MLP neurons of a small language model. Each row is named by its layer, matrix (gate and up: input weights) and neuron, and shows model dimensions 48-143. Each number is 128 + 32 x the weight over its row's rms, rounded and kept within 0 to 255. Numbers have three digits each. A neuron's up and down rows have the sign that makes its largest values positive.
A block is one neuron, or neurons of one layer that tend to fire together. After each block is what it responds to, as a language model described it from the Wikipedia text at the highest values.

L3.gate522:115136124087115223080124100134118074086168131109105198077124125178130193181145087187168106161081085107089128109119069087135138158103075095105147090144118077133145138077096150069120100146153124133163099161157160045174078135131129126084087162122090111089117056139135108140127091140086172149
L3.up522:158109165119136131094110150112167131117119087150183175120100213154145142151114106197175126141075120137074107139118135118061144122119072104123161094119083086112144089190102164120133117107147108153196136136155117140111123119174135148116125117168085135082103102148126143125156214087119136056
L3.gate598:134170125093070143118136086088117167109115179185106121108111154091071078117114134077125144129139147137055132087113197161093075137166074141125102132158149116097051237135086111098178140130091153161139123133130093124125121143120140217136084192106128070132173159187142165110158155113147138096
L3.up598:144103102087089175104069123101090123116170173103120123100068127115110138086117182182122122156151139118090124180159152104110139147135118143132159152170176144132106079144132109055136178085139112128139120084122097134147142156144069159124105088115120124158105146147120154118114130142133104069
L3.gate711:079170101120131121165119147113091133051163127161120070130112184139165121147118173112141100104121145136134095083167166078169103076101189121118150115095138146174186075154142143094132094131099105182125156128126147150128101106209125088115147144125102165193126100084067114180169098095087178169
L3.up711:125105124106164124107076148100147199114137176146105146114132068162113210146065119097132119126120091139160109118128153150112173135174175069181105108139051125130134162123091080112151151139108086161187143171162098094126165150163092155131154171078164171131148077125157172087153124120136128130
L3.gate1244:172150132157184152171137143123117102139147112179082124130072124166141053153114105138147157121142203140118134094094104091162169148160061076122132074105189160130095155120137177099135138092114140087189092126145153140111188138156146136129101115155143126172152116084130181146194110172119095168
L3.up1244:132136145147119155129161127157173046101173086207148146139090145207169142094114176106121136108095145098093186119131154076166196075143109090126143143101164120123187100143172159118167106114048188116105132129108112200121136123118136142135124134127159149073135082125128110091156117113115089069
Nouns that take a following "of" or complement, such as part (as part of), father, mother, son, route, Division, and the ".S" in "U.S.".

L7.gate283:082108071094097157079137124194140166090115116104092144080076097163136169109093080106189202120151088093116067172071104089136138093123074123119203191081121165148149116064097122115122117092104100152119147090097088116135101136150107135120180130162158107202137093163117100168184101117152142102
L7.up283:112073069081132084112116107128096178134143108132064150101098126150127135161102114167092153092168112111170161150085137150114128116109148093082097162107132139103209136139147189108117121101118174169114141124128136134103092164110135140145133114127109105097155093123166168172230154104162095082
L7.gate490:134135042151128157168121128144098135120182065145163180081131129170148136151131110170144124141177115071128131152124087100104123125071093142137137102107095147161186111088106114107159123097121108106169184099174153147126134172126118108095035125182144102109116081132138125084123121078128158137
L7.up490:142196097155187134173134151116108061110102134215122170019155099148091142121104131142122117161100139155117125133105190167160108155129114118134142114141076195172173098126088135076115133223047099164180106084108188123129148131116130105117131093160078088117135150118141155164131162108110120138
L7.gate590:088128148077111072154091098113132054166165137119138081161133096148171152119199120163113128185057108166132091112134055125139137136115123147110140066117118166132135096108127129171147069138175121157078176081122082173136135143143101108137155142082201096107131181093135114134140113110100009098
L7.up590:151101128083087135133162171055167086115157124103135151111099101089100127121135184108055130129104198173131188138121097138170122156117159129173123093138096090119088124112057070116094078143136148118116126093148141123150210139165184097172117150117144093107174163099149173107130117162121073126
L7.gate637:150185124174134090159107143132088107098122183101148146160113130108163072126125125105135065153143131124095188133143125100143180131055135112153130174108137144180077152169110139141126096185156100115135159208084137193191123102102204143166141170219080072113125118115141113084156116113136104163
L7.up637:160123094150082130105143184165116143099070132156127102096102122137164122160158074119167120115194089145102071197133098126101078112098131161158179195133132183122055111104076129081116079159086109155150196141092130083192161143144107150134100122133089130086154058145171117065136173131185154141
L7.gate660:124142137151134144125184144102122134139164142126167175107147077102115106151069145169061173206140185170118155111146173120112121168145061088121146160062217140123141173110163159151113151215096129136048107134112191119175090126209109144145124098133101081148201082100114098133111105121185130106
L7.up660:100129094130175137114129084112136086174124118123065117136150115131191104166092071162103138142108101146120168157164123140200172164156102150090095146104155123130121170089140149089095147071138127115165106096130159142106170098180138073124143146163084143110156103104096124121134096140140112122
L7.gate1107:134170119138104138156113114104185157121122152118181128141092093167085146212114168126143127163137170162099146167099074116137158124116124105083115184098090108137114127103109081108100196139123139066143145113145134088171128112089132115163155150188189121108157181191185136124143129131150180171
L7.up1107:075152093106096125222122120127088134116117121161122127128127159129178186128186080113121105127149131160134156166164181118148171091114088118135118150153139130121123101168087159143138167135109131136161079088115078159075048161085193098177159134133144038115094039121188074111132124118062149120
L7.gate1216:131162121108118146168102183162106115114188085158088150082121094148084154186165159113169151087135141123114140092082128086114105075128080168143086145130144106082164129071139155160127124136173087165149103149092111160130144144130149209096130163117126119131107190125149124119117094070112058142
L7.up1216:123146145159118125147133093132137199093080128116140131145226121202100170094107100130094128076124117075137140114130131137107046159131134118145144116113147036123133119086133158138150102186161106096118093137097124119186131126127159124129119123170128092092133124194225120073133125114144095086
L7.gate1219:121164221093146179097198183182132060149091077140130106122165037130061148124056163138138088114085130148126152155150131128080175148217088112166162145143158114137092149162131106099130082165123100124132076118120193115137126103117067153120127115164138069154124115133169121081085111158181113153
L7.up1219:148177139129112110119120128172120101097103135158100125123131098143097075213104111101112093134078161132108161150077132149122132070126173125174093135079135122097143139177122090167107152154120111025114155136116109094150108111125109109143072120117141095155182129142093111084118054137081176118
Leading dash or indent token at the start of a new line in flattened infoboxes, scorer lists and tables, e.g. "- Succeeded by", "  Ajax:", "| 1980 |".

L3.gate7:132141137178081182161168154060105150077141146152153110186161138169136144145138110150151160148097131168050159123145159092159133105133177097112124140100159071087099179099135182153141127106085154073126146136228190153124108205113147077135119130091134099112103147142098143122198162037141114172
L3.up7:131099153115170121134089142114086165093205133118140135158100233159081085124209180173177158098153119139076116131143179084131096130166164136133117124127102074141115083153107131139177146150135066119130092137153140089134125172150159144158150070167108124094134088085104156182166130149122135130
L3.gate44:127104074137105100142163165096087120186062174097132084111166110109158146119054118111161105140168083127116090128081144094102074127146195119118127177080143162122128140097144121076134124106177120119073154145140159117109148080133129106131177206201164194126098172035133073131111102101152105132
L3.up44:121124161105094111080120092151104131102119079135134129149133163123078169093119108125129135147133141157128115159138133107147146087089142187124094129114099172059139142118147126073126103118106139100151115096143096113136151092157147093092122141130164180093172096149139112095047187165076100104
L3.gate618:105168116136094132139130105097115099144122167100146130192164112126110127158145094102114192198128101135145145134068164102138109093116101158157152213135133065189119127133157131191164134133112142108090148126126066148101167082119078103118118103127163153127099082163096115139147206089088164130
L3.up618:147098128119122204124127132150061097162108110150123148175100050138154134170087108091120145169135116115152106133192200138087143133144110159140133178155109108184068156154104153194082140143104091104119193170167090072119096154078100138149118114185174180103086118107115131142116192140127155169
L3.gate1213:119150171120076198097174125140140096137210134121164176109156138145066111088131107157094111110062092090116071065080114084181166122143129165130169169136120124112182145147125136131117118111126150142130145143168135074089112134178166130166096110123148100158118129104187154132130127105151124085
L3.up1213:105098159134187140175192135139110095174123135140113113235090131153093111112096133118113112099101102135184104077178185105141127164162136181144139178133090133128115115169148151111131095139140148144135089115141149084112151105142166129160131100092124099131150105122147130129110154106099196066
Word-piece right after an initial capital letter starting a proper name, especially the w in Gw-/Hw-/Sw- names (Gwathmey, Gwalior, Gwladys), also Pimlico, Tijaniya.

L8.gate39:146137157093144161124086135106084105140122104140175126068124155072181152131152115116119157092143179142111155146078090119144135099148132114158147195157130142149123097068061057068134166130050137094135134107173137112111150147133174131141121125106122220129146172115103161133164110145115127144
L8.up39:134060050146079150077083096092125144125178095126139068131143130172149147082115083141139167131081174133136133155082120118172114111113122117158153166077181215151162098139098085131107120128123085097151130127148113115178096137116139123148123131128148086122174187063068125064130112177150095142
L8.gate627:099140164083163165150029162072164048125145133109129144184087103139171156103092144162148139104112132079067159127161150134089159192150171086137168104162073074079141101182098179183102170103089093135123087163111156114075091106144148140095119121160138107159162123152111144077143130152126107155
L8.up627:178140104143101175145133078120148063073175150142146134114110056155144130136126118172145164154081111163107134132147137141145156168110118178076163152125153162134085161113086118125094164104111133185204120108106139165146124090104102121121121095068136207069191123136120057065142116151106135129
Mainly distributive determiners like each, one, another that start a noun phrase (each year, one of their), plus table header or cell words such as Party, Team, Third.

L7.gate113:146114121086165156115163142122163077083150129152133140147142089120173146121139091078082150112124094106149135122167138082101120167108129139168146114096137156118192158138158168122171160147062134164134090134179120197143124154102174154097062122103115067118187108149124103114112086148112122150
L7.up113:109120139154115162144127129098150116172144126138138120140128154152126153098049145031153161142173117167055116145196102167125121059134142090155103085163104150087154175102192153127166146172116171146146126115178106096191128074152111113124186156116105145144143083157137105160177127121129084068
L7.gate340:141037102107137097134159082075135140122122156127134141128071145178159152092124165099184086107153148108109112147052174118110158124156140180166136090093115120153140080146134094087098175064094072129063116105064102103107116085158115141150146108117146102127114046057138099044108102109093157155
L7.up340:154065080136124118191241086122135080152150096112114155127167169135156108181109154082176107184144126126107174077092121145159136111098076153111131125146188083100121123106137070073137122144129174164134170142106216117136119112152100121117097156057054129117105098097176148154138115121141125107
L7.gate538:154093096202140118134171146124129138079102160136102128081137092171126116191098139097139101130117135157146158113144054134133104116156159132130124172155082130146080073116083144152157128142068107125099139133145170125112127140136135138124103115150127106137150123049130079081061163141086176158
L7.up538:196109129147170128142121123092135095047092107070135171070168150123109135105142092133122056151097120181117045109114115142108121117085097188081129094100088186166132098160102140134190150138065059113122110163168176144183153167137075147143076138114116070175130146114128129091113072156182140134
L7.gate845:125095118153113096121165094178081114149142092109133106122166097143154093147090065103119117124209137120140116168141160111090107140135161111131135089133133083109122081085136132104149049131144124113150131112080158150102138155140150101076131133140145108107098127132125106171097105140114085182
L7.up845:148101134169125125161193116128174111167111061088133107097147080106111140105092170157119117162091108102078185121125162151137156146139103069135163095112122119120096126097124103102106184168128133104078127142166098150111125085128129171101090122104134112145105115149138098127150103157140106152
L7.gate1065:124105097108131197177121163099115135070149155215102105143153127183108099079126129110146130068095127120066192157165098137154165118140137111167186136123115111125171089099102125134092127072124131118129087117083104148134084164139129155082147118109069166021112094122101223139148115168151091140
L7.up1065:146111107105088130057133088123132085118129131134124101163136111140120082120140146153174128140126128133151124144166145157106092121153141159184108038157151162095180115089104114100113140135123118070130095093107102136118135161132151074127154128094116188121119104129092111166138191131100133133
L7.gate1156:109179088180115120243113093135101125134191142158070082149096123170201129117128158058049133143161074082144150164155071089107120109193159139126134134149126128097085137090110151168139097151059151111112111159112119164132105163157070169066162044082124132140125128066103127065158162142131144135
L7.up1156:084151090213164091148177119149117106094156127166136118095110097156166200134120169108163126115155136122116168134121166143143166158119158054145123105093135121103153123119140142116135100122122143158132172173184101131143133131091106198094121080110177165103123121059067194122172121166122096087
L7.gate1171:165072138130123118106150106132171059133144178120129075063125101146198140120150168131134118100093164014128063119181099092070186115083142171169106104157127065156144099060078123141120075113151102129109083195107120199141151151115129154096170124144125152079140172105122114138148123144107151175
L7.up1171:160103136066122074098096147163128163126115098104119089100161072167165152154142117163135195106147153148085087186125048175128181114137100149116189132195127121083147131087166135111142137137149131175091123122087160120114088090132165122106126156147027188117141117097112069128161087132128155118
L7.gate1208:101067143150153110138216096112136168126159104128140147103103137148141152181160149066155111145131134115118098178112122063160117154149170182090126164159110098136088123103112146120137123123081195166115093034129144138148143166192097235173134124130163101130105119116109157102129134069158172171
L7.up1208:123142130109148142167121127146097152120140074152123119172068121095137150171104149059125098150121113111109147105104125163076152169097077134128016158162129093118049105132182166147119122126146161095090135108112115135153155127163117147147141137111131147118106123142163102111125085135127148133
Words placing a subject within a group, mostly one after was/is, as in was one of, also part of, among, first, another.

L8.gate273:121129128127136119131101169133101068132141115121136179111067173076088109173180141111114128145125153132050105166184107179107155112123125116117146112109037124174126133139135086082124141115135091094086153089126094153109124119141131099182134117165113138104127141149145124107154114131110118099
L8.up273:183167137114116123120135102125130124168124136176083118122102186156124046125188085098130203079136115143116114135196081158068133155105096106117140148134154081132106159130110129127177162123135130116126134146116057166116100087157124132136108120157102116133123095137122088123146146123127145089
L8.gate402:147165079113091088099162136139092117120154144088202112114119130126141162087157170153095100133189152124121146129121117128128141151143127097076076145147147115093110131081103138169164125133113189153085150116133126145133139158121156144116202117150089096092144149169136087158113089107111150162
L8.up402:131115103083175155134101162127128150128087154131166153146130130099166105203116085099180165103135093169121163189162071135111149055145137128062168138138147168114095148110094098128211171137100143119105110105120129101086096114089105096183115173119123128106150125105125107118073168138138156149
Separators just before a sports team or proper name starts: newline after a match date, table pipes, "for"/"with", opening quotes.